python train.py --n_head=6 --activation="gelu" --norm_eps=1e-05 --rope_base=2940.0 --attn_scale=0.0884 --init="normal" --init_std_o=0.0 --init_std_down=0.0 --lr_head=0.00696 --warmup_steps=507 --schedule="wsd"
MLP neurons of a small language model. Each row is named by its layer, matrix (up: input weights) and neuron, and shows model dimensions 341-436. Each number is 128 + 24 x the weight over its row's rms, rounded and kept within 0 to 255. Numbers have three digits each.
A block is one neuron, or neurons of one layer that tend to fire together. After each block is what it responds to, as a language model described it from the Wikipedia text at the highest values.

L4.up649:138127114101112132132131149122131095127111167097165160146178133140128113151132148122119068111123092156125137143139119131098131143092125133110113142141119183120113157165149133159126114126113126166123146125073098127103145110117196156106151089154117134111125103126132095149120133133101123119
L4.up1201:113095166130096121104125139177186117134096098109140154148115146134149091092120140132119119158153100181123177125102149158105107133133116131141179157141154126118135104180125138138113160093144146165173140117143098167098119156118141159074121098163125130118150094154103121133142190147151128145
L4.up2240:138144143129102144128116101167104172146123139126121123157127125125128127112119126106111096101124092177121172100131183128101124141176125134104134066176104159166113180155091147126160144109137154126095146110084145145140133128088111126071114060166115107121113143127132128100169144121189103124
L4.up2244:125125099154133126116136153105145131085129161177120087135118141167119150123149136138110084133131125153109167129118112143138164135189110193137109149099170148119137160141145159169147132116164131157133137111107128122116093146140160137104137116150118129094116122151137157124127163151124117163
L4.up2586:160139126113119102135111108137152112100145083110141113165109120090137140093155161117125100126140113140124155115111153162135158137158101109114157130134127118111129143119126136140154140102118105110128107123110114115054095081113120137133146116072112119060130131148133129136086128161119143150
L4.up2632:137159165127084122161147135164168106071092124129127165095134162117151108108125158127125131133144144123161120121114159123144081117150153111120105142136136159111130071115138137169128126094099101128126136150142120130121060131090192182102161099108084127084147139132116135105073116173161136123
L4.up2880:126086091146108096123154110140113140103102137109156171114098168120145159143123159157134107138119110153093162145117191136137158157161117154138111134142127135142095144181127151173137103110138113120141137176135131140130138122116141139105111029151109149156083133114145132129151125162121136158
L4.up3528:103138146132119073140096098099161115145080110125150158114125188129114126133124125155142110168144126166072160131158138110138123163116087147098152164130144174143088096103117099113111143128153141177184189135106201152127119134139151134097126091136139096134113108148107119120157136124147091120
Responds to: Wikipedia reference-data separators

L4.up375:174151149119129112152098158120116142089117134121137096178112091127121121154128113142134119125154167115110109128127143138092119148153100132094136106091125111137146149148107149110135066140136159117138140155167105159139109110129107152068124075141095211150150102114122159118115098120100132095
L4.up673:125137137148112134068103114143129178116147105130116137127133143141089131160107166146111070123120108154119151124115140141119112119118114107132126126121097135106116135145138192098192142171135127122131141147133102138120119101126160145104118117186112131115106087134130141128151141129159124181
L4.up1111:125121101139120115110065144129162142089132100120127174118157096165100129131162132155070087151111168087112137109121131181136124150110114114074146097150124096120146134173135166063152146105067167124123145125126122106103150091128105120159158126130120113106133127146101151151153164146126167121
L4.up1283:165110111138131111141105166174109135111141118122159139107159095148118157115131109171094103142087121118105136158106135100154117151116113114111138136115096136098126075145157151129117145176088145091119143160124151101119162099146155124099118128162103141169094134097082174112116169123081122125
L4.up2145:144130156147087132167125131150133171089107112142142116100149100113109149123166134115130113101119113127120123100077098099152140101150100148099135161097146114125137138174125193104143129117157149087136112125110100144138110116115149121126139086115106168111146098127140142136134190170155150129
L4.up3231:156130133175111131159104111110123145121154092138141150077136124160136145140133103141139130112106159122127148146125152127114122106130149176132159146161138086129128131158131176091110119101130115126116136146124186130141148098157147115130123143183145156141150139068115125130105152140147100122
L4.up3419:129135093140154114136131082142137141125134127141145136102151119089082098143178120128121079137132115124097137096105150159145135112121112087158158145126127146111106163125158089085136124128118139150089108146154086092107164109108133182148152141135148149107152123152112117103145146100154154135
L4.up3815:147132151157096086129060188156114138102147139162107124138138155117118135137161128133153110153100126100117162071126113151137142101115102135115132155133145174136101119157203136134151120137136120109180142111116135095119087082097144128123167132181101161120138096123142094154123135188110129132
Responds to: Coordinate format separator

L2.up354:179091126114142095123106146168158134109101122152102134178158159119149104172159148117131133141151123150120123109138137131121121111107158149121130139165095148146106143152152086114155152087110123132096126148095108133141145113113148146119159123134126160100104125123130130133086131150128123132
L2.up384:144153111132122146080106145076173110113156098103147090163125160116144099140168153095152133125166111102142156119149124151111147096155100136150127129130111160155104099164107074152203135102083123130115139134124114101109126104078100165153138115116076137161111127117130108141170122163139147128
L2.up2370:120143137122113139112148113170132103087093118127128149127088149114130126138155118102089143155121146123142109114125145172127128113134136156134157110142124122135105131171139107142179120120106112135121133143114124119120122084137120164129148131152126120152090120105092109145103157122172146149
L2.up2728:146127125139116123144131139138128135161118086098157150127111113120125114091131130149144137150176086110127139118126146085110104110152122131156125142150130148109116131139114103136118138108140166126108160111094149125105163139090169160125123122069112127109134045132124120110112119142141088151
L2.up3007:125134127090128132113104106146159118130135128122133082123111106111132099138139110099131125133091110154153130145141115137139143127105120093078125081155107136088086157134159135080203171076115130114106116150130156100110115112149124147122145107158123135138134123135102168096139195157108101137
L2.up3077:161133149093092094134118134152163115125144106152116125133150154125158107163174147121106119141136152150132132127119158143162118071166120151130146097145092145131089147148146112151208146068085135139139160137120129117143142080100136165126117093143105185142160135102111099138136134174105116124
L2.up3196:151095161101150141161118135133143110122137157159102145155124122165083107088066124140140155108133134105123105106167124109120174097108123133125141110140104122144091152098165140117161156156132120136119127125110078137124130142105143132120049145113126087131122115150083158141137160145082126146
L2.up3300:143126102086109146089128143164155142152103118129116137133088160135115116154147153130126135141153121144128176133085177146152194093114086108123124123149112142130111127114117140168110146103117149127128142153109147105150127109111130148129120140132090147133136108091155147122145114183122152160
Responds to: Plural noun endings

L2.up148:207069181166102142081072121136160128134153126145102145129143152160099138138144124175140106109126104101123167099134118150113102133100101135171169113121098137106094190153125159122154157138185114142120114128130112164127133123154136112157122148160113118126093094116107159110154185164126109176
L2.up1389:133133122156126128122134111118117137105139136142139150157160092158118138129154130145081101096107120161111139164088137126136130183100094173097141122115136130087146169159118109135179136146097126125133130111087142116112113137161120139142113147148134102144126144072138137076150171167117112129
L2.up1794:111132114167129093131107173116151139102143128094127130097101167145145153124122133087138086088165142074128147145165113100162147115133086091142130132118148149106094131126104124114117131124130101134138106110100157076141137119100124140151126103141131118125091107117104152110129111150134103133
L2.up2855:137134133115092132108109129112134097125136100165125132103116163131135143113164117108135072102128132131138180142128112116125133172146100133159097167137128113131154108168128121166139135107121159136166167133095113120115115120144181138107116092143115153125136099124085145083128097181096118127
L2.up3022:122167166150131117135116155106166131131110121095123094135091125095129132111145148086144069056143124116087169158102152182168122153142105090108144128134130124111114127125091142125169119131144138129151133169108123118118123105103182117094154095133094146096107106107158161130203150151176103128
L2.up3122:145117125156082082114085166137126157136101163126150065146085114116120152129123133107082055099121127134085135174159120103110125144110085091127098095130096111132119098152124125124142121143102128140156111175112123119135156119146115116134101148159130144112069108116133147107180122116134078157
L2.up3252:162146128172094092127107138098127102127133091154123118106156146131144150139150106134149066099129141125134164141083114101138145170124092122143117149119116114143111147154113144140164107137087115104129158113131123112143127073129150101122114094156127119107101130123128124145173121175123126134
L2.up3385:128131128121107116114115137151134141137134129163144098130114113151094125118119139120123074105142119117126146161150114088157157148133130143135129141172137109114123123151150129162123123167121146131135119123116123091108111117151159130123123140168107146088104121149117154097152116161150080149
Responds to: Segment-initial tokens after delimiters

L5.up2750:126132154165074093147121094179094156159122113134167102121153102114103108136125133158128146105100134140154150126110117144145164185137086127114111142152113133135129144146139117136129142121127136124093104114111115135107094110126136151118137109161151133114111139098118147094162128130134138129
Responds to: Separators in tabular data

L2.up234:168134162130139136108110156137153120114086103079132160138163122118128072128142107122141127110126136147116155159140117148136144167092126133111100141132148151133135084123153147126123162128124119114103158086141124115094121121148162190132160126115113148105149117114165141141122155147147132151
L2.up1834:120131076135129134098109163103099119110103117110180113126142161125113150127109133145106095135166154158106154171149131144152112165119117129124156105125130101130121104147188119088185125161117103179157138156116155118126134131102178098106131052149134096133115111137121136109167157160159146155
L2.up2408:123149120127106117124101135102145107162143128103154133124170063131161136127157170136117158149123116108081123115093130138136139102152169108134124126139107121113138132115112110136159155107122156154134118129150103145095120093061128169123122080136142136145140106134139089135119127158109114134
L2.up2559:095139142124079132093132182115157144088076169115186146139121093132160181131118138098165146128154120165125174130140153122130118134117129138158125113150126115135105111129185125136159157128137121151150112099126115113134163142095148132104131102153121128118138151122143135097175094132143161126
L2.up2690:162148115137076127138153147117134137097117139100154127145151160147154177148163133138144122174150143213106174115093125181144089099139135123120106146148106129126131136151150095137161134115085141127155110113129125123115090089095143143088155023111117142083130155148140100118135133149138147148
L2.up2781:134162121159129132134153158127146137136092138127160136155121148120153135148140119125126119170105136182122166156090136143086106106182107165094144140159146121131171091155134097151139120093114144131113142127092122142112116112092176133051149062130090121053156138126134114113128140132130140128
L2.up2976:181122145109113106143088166107148141135119111156105146128139146152070133132150141189133130153145152139106156115130140164136095126152105146101123154096130153155085108148126126125169133114115143172105102158135104137117133130107181143079132092118111136126122091109138139116125098187078114160
L2.up3891:193174124109110103132109143110149111112095103141125095148118119121135140140121143112104130111122100191115144131123159147145124123185104138130126107136152152154092125160177128123169127104086120148118144131088100143135112093110140131051166078149119165134122137127151102125147124155150148141
Responds to: Score and rating separators

L5.up2284:134113159146111158119147140193133135106139165142166134199140124097167112108144133132153079083144143152134168118102113133162108130139124111163090169101116158109127114159176100118181164106130119099084133126137143142133099083066164160079147096126125144108100116135113117100115151121114127126
Responds to: Phrase-final tokens in structured text